From a checkpoint of a small transformer trained on Wikipedia: width 576, 40.3M parameters.
MLP neurons of a small language model. Each row is named by its layer, matrix (gate and up: input weights; down: output weights) and neuron, and shows model dimensions 16-111. Each number is 128 + 24 x the weight over its row's rms, rounded and kept within 0 to 255. A neuron's up and down rows have the sign that makes its largest values positive.
Before each neuron's rows, "fires before" lists the tokens most often just after its 100 highest values on Wikipedia text that the model never trained on; "fires on" lists the tokens most often at its 100 highest values on Wikipedia text that the model never trained on. A number after a token or word is its count.

fires before: "1" 42, "8" 20, "9" 16, "0" 10
fires on: " " 44, "1" 36, "0" 8
L9.gate29 [133  93 100 124 168 134 113 131 145 121 136 135 133 139 122 168 151 104 176 143  99 141 116 106  87 119 109 140  85 123 104 143 126  86  97 168 141  91 153 137 112 106 114  92 166 124 124 148 125 171 138 127 146 132  89 123 175 137 136 158 140 160 127 148 121 127 108  57 142 132 112 158 120 151 113 107 109 131 155 127 118 117 128 152 139 134 146 148 122 150 129 112 105 153 107 147]
L9.up29 [156  82 108 155 129 181 146  90 122 114 149 170 117 118 111 164  89 145 152 176 124 110 142 109 164 126  98 119  96 150 127 167 122 128  78 122  90 144 112 172 113 166 120  99 160 139 121 181 133 134 120 138  97 139 125 113 140 142 138  98 111 108 149 158 135 143 132 105 152 131 139 142 115 118 111 121 125  97 108 117 135 131 160 107 132 123 133 194 112 142 131 182 150 154 128 168]
L9.down29 [181 142  87 150 105 106 152 146 139 150 134 132 133 156 123 172 128 130 110 106 169 118  99 158 142 118 151 143 112 177 131 148 134 129 134 168 112 145 149 122  85  90 138  84 120 123 120 168 123 146 166 101 119 145 157 103 116 119 102 146 137 127 136 148 115 108  93 107 211 111 108 147 101  80  89 113 109 130 143 145 128 160 138  91 140 146 135 126 133 143 114 165 171  83 121 150]

fires before: "2" 66, "3" 10, "1" 8
fires on: " " 42, "0" 17, "1" 13
L9.gate466 [132 146  98  80 122 128 165 116 108 126 117 114 111 134 108 134 143 103 156 140 135 121 145 117 107 124 122 143 115 141 147 120  86 110 131 107 144 126 127 148 152  79 111  92 134  94  74 113 111  97  61 160 145  90 121 149 174 112  90  95 117 153 136 122 145 113  97 127 137 108  92 103 150 140 128 114  90  75  99 124 131 123 138 162 145 143 136 164 117 147 107  77 109 130 146  91]
L9.up466 [147 119 141  75 127 132 144 174 153 124 135 150 107 135  87 143 168 137 132 130  95 164 125 134 129 137 108 110 158 132 146 173 161 148 132 134 115  91 143 117 166 137 158 147 108 138 106 161 149  99 131 105 171 108 109 110 145 135 154 170 142 154 116 102 160 146 127 131 143 108 143 142  97 158 111 123 126 183 132 120 145 132 121 118 121 116 187 114 102 141  88 141 122  96  74 117]
L9.down466 [155 135 135 129 129 104 164 151  85 102  95 136 113 171 160 154 139 126 133 134 136 122 100 152  98 140 139 136 118 115  99 110 114 154 147 126 122 119 170  87 136 113 136 121 111 126 151 106  98 124 151  61 137 123 153 164 111 143 117 137 147 123 140 135 138 146 138 154 137  90 102  86 120 102 167 136 136 151 129  72  91 108 133 157 168 110 136 117  89 130 143 111 152 142 104 117]

fires before: " Party" 24, " Candidate" 12, " No" 8, " Chart" 5, " Year" 4
fires on: "|" 84, " |" 16
L5.gate933 [127 150  52 124 117 114 123 146  88 126  96 112 114  92 124 130  84 117 174 127 162 145  93 128 147 144 128 130 165 133 108 144 133 167 137 126 134 115  89 103 151 140 180  66 130 135 173 135 134 135 135 118 100  87 143 107 120 143 125 132 108 142 164 149 139 113 115 111 163 121 136 166 143 111 134 123 131 170 155 139 120 166 130 138 100 126 146 125 131 128 101 104 154 104 114 155]
L5.up933 [119 199 108 165  98 108 129 148 115 115 109 147 100 120 140 123  99 130 125  99  93 127 143 161 135 132 136 101 113 142 143 126 106 153 162 167 105 119 104 110 135 111 121 109 118 137 117 127 113 120 162 158  99  99 108 126 107 147 113 132 163 158 169 141 133 113 131 160 129  89 170 141 141 181  98 119 131 143 109  77 158 113 123 122 145 147  91 132 178  98 161 142 149 113 159 154]
L5.down933 [102 147 102  94 123 114 177 174  93 142 121 102 114 130 106 135 111 120 129 112 120 146 132 135 154 139 153 137 159 165  87 121 136 118 112  87 141  97 150 100 107  95 157  95 137 110 140 144 113 140 146 137  98 148 121 144 108 149 108 128 125 151 136 138 124 146 125 119 136 163 112 180  84 109 154 133 136 131 162  81  93 125 113 101  92  97 100 133 142 149 150 163 155 117 141 105]

fires before: "\n" 37, "The" 7, "D" 6, "-" 5, "x" 5
fires on: "\n" 73, " Wor" 6, "it" 5, "0" 5
L4.gate1046 [117 145  91 120  86 125 132 155 125 135 124  61 140 110 138 195 154 144 134 146 163 122 140  72 153 157 108 141 113 109 118 121 157 116  81 167 118 137 113 129 136 133 133 177 134  84 102  99 130 122 133 134  76  90 136 174 152 132 111 123 137 155 152 123  86 129 131  92  97 128 130  83 122 154 147 166 115 134 125 145 116 141 124  94 122  89 166 102 157  79 106 129 125 131 150 149]
L4.up1046 [152  87 144 151  92 126 112 168 132 130 109  90 134 157 180  90 132 101 140 119 113 122 108 110 118 107 105 138 152 107 116 172 115 105 103 129 121 157 113 152 115 100 137 150 116  97 118 125  83 130 130 139  76 123 127 150 115 154 146 145 124  95 183 119  96 143 114 120 129 148 140  98 132 100 121 111 127 168 154 110 138 127 142  96 152 130 116 136 149 136 141 114 159 149 156 136]
L4.down1046 [164 105 115 119 135 124  89 108 161  94 103 116 140 181 121  98 180 158 162 131 149 121 143 156 101  97 129 114 140 164  93 140  78 157  81 110 139 121  81 127  85 127 150 138 116 121 139 129 143 117 137 146 122 115 159  86 141 138 115 119 103 114 115 103 168 148 118 134 129 112 132 112 109 126 149  95 128 149 147  84 151 155 123  79 117 148 142 147 159 144 118 142 133 104 143 107]

fires before: " " 36, "1" 24, "2" 9, "4" 5, "5" 5
fires on: " " 43, " |" 23, "-" 11, ";" 4, " than" 4
L9.gate921 [116 142 163 169 187 119 147 164 117 118 143 154 124 120 129 160 108 116 119 154 160 111 103  89 150 121 121 116 123  58 139 141 148 136 164  82 128 144 156  81  93 116 130 110 171 117 161  76 182 108 103 132 124 171  89 151 118 110 157 124 110 174  95 177  98 123 104 132 109 179 154 152 120  99 169  91 130 160 136 119 136 135 117 116 156 141 154  93 143 111 136 132 114 130 131 113]
L9.up921 [158 147  96 151 143 123  97 125 110 114 143  97  75 146 100 162 127 141 101 147 148 152 108 103 158 105  80 131 111 135  91 112 151 114 109 138  93 129 154 169  96 131 156 106 143 143 106 144 117 130 119 126 122 172 113 171 146 168 117 113 110 140  76 105 129 151  80 111 137 101 152 118 101 138 123 130 137 142 169 159 206 115 123 123 128 166 152 154 171 158 175 101 120 145 163 171]
L9.down921 [100 140 149  86 126 157 122 157 161 109 140 162 146 109 108 121 121 119 129  66 149 154 146 111 128 119 111 180 103 108 147 132 131 164 125 101 145 107 133 132 131 168 157 131 107 105 120 142 170 147 105 141 114 172 135 122 139 128 148 121 138 132 123 123 117 162 154 146 132 126  98 125 132 148  97 126 156 143 148 137 174 142 106 131  71 107 144 139 135 158 122 134 122 129 163 104]

fires before: " " 34, "2" 12, "1" 10, " May" 5
fires on: "," 28, "2" 19, "1" 16, " " 12, "born" 6
L7.gate113 [126 147 167 114 111  98 114 113  81 126 135 107 117 102 120 116 153 180 152 106 125 104 160 139 110 117 109 148 127 114 158 125 131 129 151 169 110 109 130 105 139 104 131  94  90 111 179 142 117 108  80 145 153  79  98  96 113 137 133 130 147 134 155 144 129 122 130 122 126 125 146 112 109 115 169 137 138 139 170 116 161 156 117 101 172 121 141 113 141 104 128 154 131 146  99 155]
L7.up113 [130 140 122 142  80  94  98  86 113 131 127 125  99 138 114 138 152 118 113 124 150 122  93 135 149 165 133 144 167 123 100 110 124 171 141 167 123 121 107 120 135  93 178 144 136 124 123 145 136 121 145 156 131 129 125 114 125 163 135 123 160 117 131 131 127 118 141 121 136 128 133 135 115 150 129 124 154 191 158 119 141 123 146 118 149 124 158 150  99 132 153 154 107 156 113 139]
L7.down113 [113 132 152 127  83  59 152  92 124 105 115  98 118 159  82 135 102 125 149  87 156 134 140  99 127 100 128 118 134 142 120  95 113 150 141  86 120 132 141  89 147 138  97  96  98 139 140 120  97 188  92  95 181 106 141 113 135 114 119 122 149 152 124 155  98 133 118 174 114  85  99 123 125 130 136 152 182 165 123 104 132 110  91 125 125 171 121 125 184 101  94 149 130 133 157  77]

fires before: "9" 28, "8" 16, "0" 15, "2" 11, "1" 9
fires on: "1" 50, "0" 21, "9" 12, "2" 7
L4.gate211 [171 152 127 112 142 135 107 150 111 136 126 130 141 159 154  98 111 138 102 122 138 181 114 104  79  97 113 106 125 153 135 141  90 113  91 133 131 141 122 136 162 116 106  97 157  99 112 123 112 100 115 157  51 124 134 139 143 142 134 108 142 110 153 136 119 133 147 105 123 151 124 124 155 129 126 110 152 150 187 154 178  73 107 148 156 151  88 156 169 131 104  71 150  98 146 101]
L4.up211 [170 133 128 105 176 113 121 140 117 151 140 114 131 138 117 163  61 117 156 172 116 159 124 129 119 105  77 180 124 112 142 108  77 116 107 162  96 161 119  96 136 121 128 151 155  95 124 134  94 109 122 199 121 149 106 152 109 191 131 119 154 172 102 147 126 137 143 101 129 129 129 129 136 162 148 162 173 133 140 125  99 119 102 147 134 170 131 143 150 142  84 188 139 164 155 169]
L4.down211 [128 152 140  79  82  95 127 144  65 136 119 100 162 131 134 121 110 130 165 113 130 135 118 117  94  76 116 134 133 106 100 109 109  66 120 121 113 128 148  90  76 123 153 167 140 132 175 143  96 119 146 126 107 138 147 149 128 154 154 144 102 170 132 136 153 142 114 141 142  85  90 161 121  91 149 127 107 134 156  99 114 131  99 169 111 123 122 139  79 103 159 138  94 147 116 145]

fires before: "1" 33, "0" 17, "2" 12, "7" 8, "8" 7
fires on: " " 75, " (" 12, "+" 9
L9.gate1109 [122 137 102 156 137 115 107 143 147  94 133 129 152 144 111 117 118 125 127 169 138 103 111 115 113 114 124 106  91 146 122 139 114 131 146 117 165 164 126 144 130 127 112 119 133  99 143 139 135 122 140 136 134 140 211 132 136 147 147 132 140 144 101 148 128 128 108 135 148 110 126 150 135 110 133 129 114  88 106 123 151 111 112 175 149 130 115 102 167 127 122 121 125 132 114  96]
L9.up1109 [124 106 104 110 166 159 139 119 115 139  97 142 116 138  66  86 121 136 125 155  93 101 179 133 135 143 157  72 107 135 130 111 139 142 107 120 113 137  90  96 101 104 163 134 132 104 118 108 128 129 169 181  79  97 146 161 105 136 129 109 113 114 150 146 120 143 122 137 107 129 139 145 133  93 146 147 138 104 160 143 147  80 173 126 147 157 109 104 150 128 108 129 102 156 150  84]
L9.down1109 [153 118 105 165 117 143 122 136 133 143 142 133 151 113  78 130 119 126 131 134  99 124 124 107 124  92 123 129 143 146 133 150 125 104 100  81 157 118 108 129 158 130 164 128 173 114 141 155 114 117 191 127 124  72 127 112 127 172 140 123 124 155 155 148 159 180  88 139  98 128 117 134 131 113 115 130 142 173  73 113 113 149 130 122 147 130 152 159 121 131 129 144 152 110 147 100]

fires before: "s" 99
fires on: "'" 100
L7.gate925 [119 151 116 129 154 169 143 103 147  95 131 146 118 108 145 132 145  93 112 125 143 102 106 160 103 131  95 124 146 140 173 145 137 160 145  93 119 128 140  80  78 144 100 108 142 137 111 130 128 100 136  99 157 195 138  90 128 122 139 129  91 192 157 115  57 161 182 102 162 140 116 122 113 104 102 130 105 173 143 168 104 122 160 111 109 152 112 139 144 124 104 135 118 129  98 112]
L7.up925 [ 96 108  89 113 124 125 153 138 165 117 131 139 156 137 153 131 105 110 156 162 131  99 146 169 127  84 110 135 103 121 108 112 127 184 120 175 121 116 151 137 117 102 152 165 127 146 156  89 101 132  97  99 123 147  85 136 120  91 141 145  95 100  78 102 104 127 130 139  90 139 111 143  81 144  97 181 173 143 123 135 114 159 108 124 131 128 134 153  92 155 139 116  78 146 139 141]
L7.down925 [109 130 139 101 112 127 147 120 152 109 151  77 140 117 153 103 129 100  78 118 122 129  99 152 135  88 107 129 119 134 154 111 122  95 145 121 106 103 152 138 146 121 162 120  93 161  84  72 149 152  64 143 127 111 133  95 120  98 144 103 111 160 155 167 146 143 105 110 169 109 104 147 151 149 100 138 126 118 147 108 108 125  80 163 161 136 132 107 115 153 168 130 120 119 199 130]

fires before: "9" 19, "1" 18, "2" 12, " " 10, "0" 8, "8" 6
fires on: "9" 18, "0" 16, "1" 14, " " 10, "," 9, " (" 7
L7.gate109 [138 131 131 130 146 128  73 102 123 155 150 157 130 173 162 134 104  98 160 144 120 122 146 149 121 130 161 143 133 129 146 119 111  95 130 114 117 138 129 118 119 129 112 140  96 164 137 141 134 121 132 156 108  79 138 151 133 131 107 126 126 103 131 151 122 122 135 141 119 118 143 106 131 123 167 126 118 109 144 102 119 156  86  96 128 122 161 153 115 108  84 152 112 148 183 109]
L7.up109 [163 124 122 127 134 173 148 139 141 137 153 145 109 131 131 137 127 101 171 154 120 118 167 141 103 101 127 122 133 148 141  99 168 100 153 114 120 100 106 154 145 130 174 155 109 133 132 129 121 146  98 136 108 160 113 142  88 171  92 175 150 121 135 142  75 132  51 102 130 132 126 100 125 190 137 130 163 114 125 140 156  97 155 123 125 155 133 146 141 151 173  91 110 131  69 124]
L7.down109 [157 118 183 114 103 130 130 145 123 110 164 103 119 102 120 102 148 136 110 151 121 144 165 119  88 146 134 146 155 119 139 141 111 105 101 132 138 126 152 110 149 143  92 128 119  82 131 133 134 153 124  98 141 129 131 101 144 112 143 156 131 117 161 136 122  74  98 130 172 124 102 139 101 131 137 153 154 115 130 104 104 120  68 135  82 115 138 115 133 142 110 144  94  70 152 128]

fires before: "0" 22, "2" 13, "6" 9, "1" 9, "5" 6, "3" 6
fires on: "8" 14, "0" 14, "9" 14, "2" 11, "5" 10, "6" 7
L9.gate96 [122  91 146 126  88 134 144 138 124 127 144 167 128 160 174 143 110 135 136 136 112 141  97 129  90 107 123 142 188 125 112 147 156 188 119 122  84 123 124  99  97 115 135  71 136 110 130 129 155 115 130 106  89 148 129 159 133 145  98 202 136 129 131 115 127 148 137 149 124 114 135 117 131 102 107  92  83 147 132 101 124 156 170 138 134 126 125  94 148 102 123 154 130 115 154 124]
L9.up96 [127  96 200 126 169  97 119 113 130 177 144  80 131 123 133 108 115 150  97 141 127 181 153 134 127 116 139 133 143 127 159 145 104 152 144 112 139 120 135 146 134 114 144  64 140 119 158 138 123 171 121  99 135 141 161 156 159  91 124 156 139 110 101 124 139 112 160 147 148 151 122 147 138 177 112 141 151 127 127 106 141 139 126  98 102 150 121 138 114 120  72 112  84 128 131 169]
L9.down96 [192 144 132 167 169 108 124 121 142 148  93 142 128 150 149 134 122 158 102 106 106 126 110 132  70 118 141 102 142  99 109 150 163 108 130 123 148 123 118 107 152 127 117 121 128 120 130 145 175 136 108 118 130 138 130 165 114 101 149 158  87  97 124 129 156 110  75 142 121  71 105 123 126 144 118 102 147  95 175 137  97 181  98 117 160 163 101 176 134  89 118 163 152 134 161 126]

fires before: "1" 19, "2" 13, "0" 11, "4" 9, "3" 8, "6" 8
fires on: "1" 26, "2" 24, "0" 15, " " 9, " |" 7, " by" 6
L5.gate543 [120 111 159 130  77  97 111 152 169 114  90 148 124 129 143 122 121  99  80 167 152 121 130 116  92 125 140  86 169 141 123 103 105 118 150 122 129 142 170 134 156 116 194 174 118 123 157 114 154 170 108 131 127 108  85 143 105 142 153 134 128 122 151  95 135 116 149 130 109 166 108 153  91 132 132 117 124 108 143 133 134 115 125 153 110  97 151 118 109 131 116 156  87 133 163  97]
L5.up543 [164 133 154 128 170  87 139  92  98 124 134 130  79 118 132 132  89 119 126 144 122 121 125 141  93 135 107 138 143 163 140 108 128 114 118 118 117  95 105 134 153 130 178 135 159 109 172  89 108 142 119 110 157 134 147 108 133 128 106  67 133 134 137 104 111 142 172 153 120 136 129 152 136 122 147 120 113 112 144 117 126 139 141  66 144 104 130 148 104 145 153 140 151 163 109  84]
L5.down543 [138 130 108 132 140 130 123 131 109 146 102 160 114 109 120 162 112  81 139  83  98 115 112 128  96 132 136 110 106 127 104 171 167 109 196 115 146 136 120 149 160 152  95 120 131 163 148 124 119 126 154 112  98 117 138  70 143 109 114 148 129  97 126 144 181 137 108 141 110 133 182 154 134  78  98 103  98 153 117 155 128 131 106 139 135 127 134 172 102 150 147 142 140 105  65 150]

fires before: " |" 28, "." 24
fires on: "0" 59, " that" 21
L6.gate568 [125 132 110 121 115 122 131 153 147 154 113 127 148 125 121 127 114 157  87 133 126 127 121 130 138 114 105 185 109 163  98 122 108 112 147  98 134 136 161 146 109 126 150 138 131 129 126  90 129 138  85 137 110 126 143 144 134 121 131 117 104 112 142 147  94 112  88 145 140 134 152  95 119  96 121 142 129 138 130 110 112 121 124 105 141 155 175 170 114 119 140 159 170 124 162 113]
L6.up568 [120 153 133 105 118 145 154 106 127  98 134 131  97 137 126  84 115 152 104 106 177 137 119 143 105 110 158 134 121 114  93 112  89 138 122 121 132 151 115  70 122 116 147  97 126 149 127 104  88 107 138  98 131 172 128 167 163 110 135  99 101 128 128 100 101 120 152 183  85 127 137 139 109 102  88 140  89 147 147 151 122 124  91 135 115 103 170 144 156 163 103 200 150 150 116 117]
L6.down568 [116 149 125 129 138 150 113 131 138  94 154 105 123 111 140 156 119 125 111 143 135 118 139 108 131 106 109 111 111 118 114  74 135 143 114 133 144 127 114  76  98 128 179 142 167 150 119 118 142 149 132 130 133 148 125 157 164 128 120  88  99 118 123 107 136  77 164 110 149 116 107 150 110 153 133 142 140 127 164  94 127 110 114 177 113 131 155 112 124 140 125 164 140 124 110 123]

fires before: " |" 29, " Party" 11, "." 10, "–" 6, " Team" 4, " " 4
fires on: "0" 43, "|" 19, " |" 9, " National" 9, "istrict" 4
L4.gate54 [114 160 121 154  93  88 129 157  83 123 110 110 122 114 115 112 117 142 135 136 144 101 156 131 133 153 147 128 132 124  96 123 157 137 147 125 113 147 151 118 157 147 134  94 129  82 132 145 131 117 152 162 145 108 105 151 126 106 151 162 148 137 166 130  91 151 151 137 139 174 142 124 172 119  86 124 137 116 143 133 118 120 122 106 127 147 126 140  85 124 163 119 123 112 143  87]
L4.up54 [123 156 104 114  87 105 119 128 165 136 118 160 134 129 112 111  96 150 149 108 146 137 158 130 157 131 127 123 164 121 153 120  97 165 127  90 125 117 136 112 160 149  85 137 172  98 154 167 145 168 119 125 133 159 121 196  99 109 166 128 119 147 136 103 147 131 122 145 143 157 126 143 106 111  92  86 172 126 123 125  83  97 147 119 125 129  89 127 153 103 142 128 100  86 150 123]
L4.down54 [145 152 159  67 116 149 145 130 126  96  80 129 115 129 143 147 147 152 112 146 163 111  85 116 156 136 165 135 128 154 107  91 115 129 116 133 146 136 139 175 138 116 132 103 137 124  83 153 171 166 175 138 130 159 114 126 144 119 127  95 101 113 141 131 123 129  95 137 128 130  97 165 156 110 129 129 126 125 109  90 100  93 107 124 113 138 128 127 121 116 145 114  81 163 109 107]

fires before: "\n" 100
fires on: "==" 57, " ==" 23, "\n" 11, "===" 7
L5.gate768 [134 109 146 187  93 198 105 158 153 134 104 118 118 120 125 117 119 152 135 114 149 136 116 131 196  94 142 154 148 100 129  97 114 134 149 123 131 126  93 133 126 170  74 148 125 114 127 146 130 108 163 136 114 159 135 154 113 160 137 120 115 127 135 106 142  88 110 153 112 127  85 140 142 140 115 169 137 100 118  78 134 127 124 105 142 159 160 133 123 145  89 130 145 104 119 145]
L5.up768 [ 97 108 147 137 130 164 107 122 142 122  95 172 148 112 140 120 180 132 150 132 144 136 123 154 162 129 137 164 175 149 144 108 138 145 162 116 133 106 117 151 152 159 110 120 139 132 146 126 161 132 159 169 117 124 122 157 101 156  93 162 144 101 145 121 138 153 122 132 131 138 122 107 100 114 136 151 109  91 117  98 126 110 119 127 121 190 160 146 125 114 118 139 193 105 106 135]
L5.down768 [123  96 125 115  69 133 122 113 127 187 132 126 125 139  79 116 129 140 140 162 132 132 126 128 116 113 138 164 140 124 106  75 144 156 112  95 128 129 139 167 114 134 104 147 139 155 127  90 121 123 156 108 131 106 130 154 124 122 152 134 128 167 143 147 105 138 118 188 160 125 130 135 151 133 105 148  99 153 105 146 120 141 135 126 134 119 115 133 136 130 142 112 105 111 162 123]

fires before: "s" 85
fires on: "'" 92, "’" 6
L5.gate873 [129 160 107 124 106 152 147 129 139 147 175 112 158 113 127 165 133 123  95  97 191 131 120 147  96 125  97  96 106 155 161 114 124 145 154 161  95 137 152 101 130 137 158  86 135 158 119 165 161 141 102 144 117 158 187 109 134 145 163  75 132 144 148  90 147 121  81  99 167  86 125  89 140 173 107 105 123  86 121 133  96 110 110  71 133  91 131 112  92  95 137 126 158 130 106 125]
L5.up873 [128  74 130 145 107 104 124 160 166 113 146  89  91 124 157  98 126 103 102 146 113 123 132 129 115 143 101 140 101 145 116 162 110 159 149 129 164 142 164 155  86 148 153 133 167 154 140 132 103 110 160 132 144 141 134 114  97  93  96 110 108 149 120 141 126 149 123 125 144 133  83 157  85 144 108 129 113 111 153 162 122 103 165 102 131 109 100 119  81 123 148 154 123 120 131 108]
L5.down873 [131 105 150 118 114 110 117 108 126  95 130 153 122 143 168 143 120 108  90 116 150  85 132 132 108 125 126 138 126 141 190  90 139 169 166 139 113 100 160  93 136 133 117  92 125 150 109 191 158  96 127 133 106 127 163 108 122 134 161 107  98 135 119 127 110 109 140  89 149 149 107 164 156 105 138 125 140 116 142 102 143  93 134 137 167 128 124 168 133 123 112 133 147  89 147 125]

fires before: "0" 24, "3" 12, "5" 12, "7" 11, "2" 10
fires on: "2" 22, "0" 19, "8" 12, "4" 11, "1" 10, "7" 9
L9.gate951 [142 132 121 160 129 146 101 166  91 132 139 146 119 121 130 136 141 136 166 184 123  80 144 148 103 154 100 134  74 168  85 111 135 144 116 108 123 116 106 113 125 112 128 121 114 100 113 180 173 131 130 120 150 125 138 116 107 168 174 144 109 142 161 154 151 102 110 167 107 180 139 151 121 132 135  83  80 170  93 110 129 111 153 160 140 124 131 130 104 141 118 142 146  92 124 132]
L9.up951 [148 116 113 146 126  91 120 116 148 108 110 132 156 144 101 151 142 109 139 115 121 138  67 139 125 155 139 159 116 122 115 107 117  87 121 162 130 126 109  92  63 129 128 128 104 128 144 144 131 167  99 182  89  97  91 119 144 125  83 147 173 113 165 140 103 122 126 137 144 113 112 178 144 123 119 158 134 113 134 152 181 139 107 119 130 115 142 140 119 140 138 109 147 136 133  88]
L9.down951 [120 129 116 155 148 126  96 156 117 135 116  97 158 123 144 171 108 153 103 103 115 180  86 104 135 145 127  98 155 115 121 182 108 117 131 154 157  89 152 135 103 124 140 122 137 116 105 116  78 165 134 126  79  95 162 120 107 108 132 120  95 127 148 122 162 180  78 162 144 142  98 155 117 119  87 139 151 170 106 201 170  81 138 130 134 111 133 112 111 118 137 131 119 129  92 144]

fires before: "\n" 97
fires on: " =" 46, "|---|---|---|---|---|---|" 9, "|---|---|---|" 8, "|---|---|---|---|" 5, "|---|---|---|---|---|" 4, "|---|---|" 4
L9.gate431 [133 169 119 135 102 131 143 132 117 132 174 109 124 146  78 103 116 124  99 107 133 154 125 143 130 117 154 112 121 116 131 137 154 149 126 120  98 106 151 146 110  80 134 118 142 118 129 142 142 104 119 125 141 132 127 139 133 148  90 122  75 133 138 132  69 117 164 124 125 143 147 172 142 124 121 125 143 138 160 109 119 155 113 101 173 178 121 120 136 138 128 123 131 105 144  67]
L9.up431 [123 131 172 116 107 127 148 105 136 127  87 173 140 153 135 105 131  90 123  73 148 132 174  88 115 101 131 140 141 122  88 136 140 125 135 117 169  79 120 117 107 123  69 121 154 155 115 132 114 116 103 143 150 152 122 182 115  95 155  96 129 123 133 151 109 142 148 119  93 137 133 167 118 114 105 117 126 190 120  97 134 140 104  90 158 156 110 125 102 148 161 123 130 114 148 142]
L9.down431 [169 165 144 113 114 120 108 119  89 152 110  87  82 129 127 119 138 138  96 129 139 126 112 139 152 117 146 148 133 163 105 141 123  80 117 184  73 145 143 119 125 119 119 122 115 140 177 133 125 112 124 131 128 111 109 128 163 158 124 148 153  82 163  78 107 164 122 172 146 143 175 108 140 174 148 167 110 106 155  89 168 127  99 120 114 163 151 165 154  92 149 148  91 143  89 133]

fires before: "\n" 56, " " 12, "-" 8
fires on: "\n" 67, " |" 12, ";" 9, ":" 6
L5.gate170 [ 83 114 133 128 149 102 122 122 142 125 118 107 114 136 103 152 113 133 158 160 165 131 150 101 124 147 137 108 129 144 106  96 154 133  86 151 144 117 155  90 134 136 116 135 147 129 137 106 119 128 116  93  95 125 134 129 139 107 126 144 113  86 120 103  71 135  91 150  91 188  86 111 141 179 119 136 135 120 163 121 113  98 129 113  75 157 174  84 162  99 156 118 177 134  85  93]
L5.up170 [104 107 144 117 155 136 125 102 165 135 115 142 109 152 150 148 122  97 142 103 144 131 165 151 141 169 117 145 128 175 168  89 117 126 120 130 117 124 148 102 137 165 109 115 112 157 129 154 103 114 171 114 134 132 121 158 136  79  85  82  93  71 114 121 158 131  93 122 141 118 130 123 155 107 133 118 110  83 138  85 154 154 145  83 134 135 146  91 162  86 156 129 125 117 121 119]
L5.down170 [180 103 115 159 110 106 154 116 158 120 103 106 150 123 131 143 132 129 153 158 111 121  74 154 122  93 127 168 130 222  95 144 101 173  85 134 134 133 123 167 134 149 141  99  87 148 127 146 162 153 173  98 115 136 151 120 110 120 101 123 125  69 163 152  84 157 163 121  87 107 112 145 119 109 108 132 116 128 123 126  88 126 129 117 130 142 132 116 125 133 119 135  96 150  96 145]

fires before: " |" 60, "," 14, "\n" 10, ")," 6, ")" 4
fires on: "0" 21, "4" 15, "8" 12, "1" 12, "2" 10, "6" 8
L9.gate739 [154 108 162 139 119 161 116 152 117 115 121 130 115 155 154 141  93 118  97  93 145 139 158  90 116 113 129 148 138 154 126 119 116 135 107 177 152 123 101 118  84 132 161 129 151 146 187  93 147 144 120 162 121 126 134 110 113 106 101 113 108 124 149 150 107 129 139 147  88 169 138 126 145 138 111  79 147 113 183  99 169 124 123 145  83  74 108 127 145 158 136 166 117 129 163 158]
L9.up739 [129 109 136 106 123 132  91 117 126 104 153  91 130 168 134 138 119  95 158 107 156 117 137 151 139 130 124 123 175 113  60 161 129 138  88 154 101 144 173  92 141 159 149 133 143 168  90 121 120 111  99 131 115 165 128 145 113 141 136 132 125  93 128 169 143 120 112 133 108 147 129 134 131 116 159 153 115  81 174 123 139 188 141 126 126 120 132 124 156 151 139 119 150 109 177  88]
L9.down739 [131 128 132 140 116 173 112  98 132 124 113  78 126 138 108 156 156 112 131 148 143 135 134 114 120 122 135 130 132 137 142 145 118 107 100 148 125 134 134 144 106 101 146 111 168 127 173 115 132 124 147 157 168 115 121 120 161 121 142 139 136 131 152  74 114 120 137 144 139 116 116 140 110 153 133 144 153 124 170 136 131  87 160 136 115 148 138 169  99 120 143 136 118 100 116 121]

fires before: " |" 57
fires on: " Candidate" 22, " hold" 11, ":" 7, " War" 6, " Score" 5, " Swing" 5
L7.gate59 [ 94 121 118 161 110 131 125 124 133 132 187 137 113 182 155 119 168 145 149 122 110 138 119 143  88 118 150 115 122 155 137 100 161 117 146 151 117 112 111 123  78 161  91 116 129 138 161 150 162 151 117 121 130  87 107 128  94 142 155 120 130 133 131 115 114 111  99 135 120 107 117 108 118 129 141 109 108 145 147 121 137 155 149 117 158 156 151  92 142  79  98 104 169 153 101 133]
L7.up59 [147 148 143 113  76 127 133  56 147 117  82 108 161 113 148 122 132 123  98 109 114 110 119  88 148 130 143  57 161 145  92 100 149 131 180  99 147 141  65 164 139 146 150 113 134 118 104 136 128 103 124 139 177 154 124 132 117 121  96 132 133 143 102 165 161 132 115 135 155 116 128  83 115 138 122 147 166 128 134 145 119 110 131 116 136 131 104 105 153 147 128 117  75 106 116 168]
L7.down59 [137 131  99 151  97 150 141 105 115 119 118 104 131 148 132 129  93 144 118 112 118 118 138 114 136 123 158 111 134 138 150 154 180  94 122 149  67 116 105 122 119 138 173 104 124 143 168 124 127 137 128 140 103 138 115 121  98 109 153  94 148 117 143  99 145 111 131 160 147  91 114 166 128 173 120 122 118 122 135 170 118 121 109 149  75 144 120 119 179 130 132 133 115 138 155 163]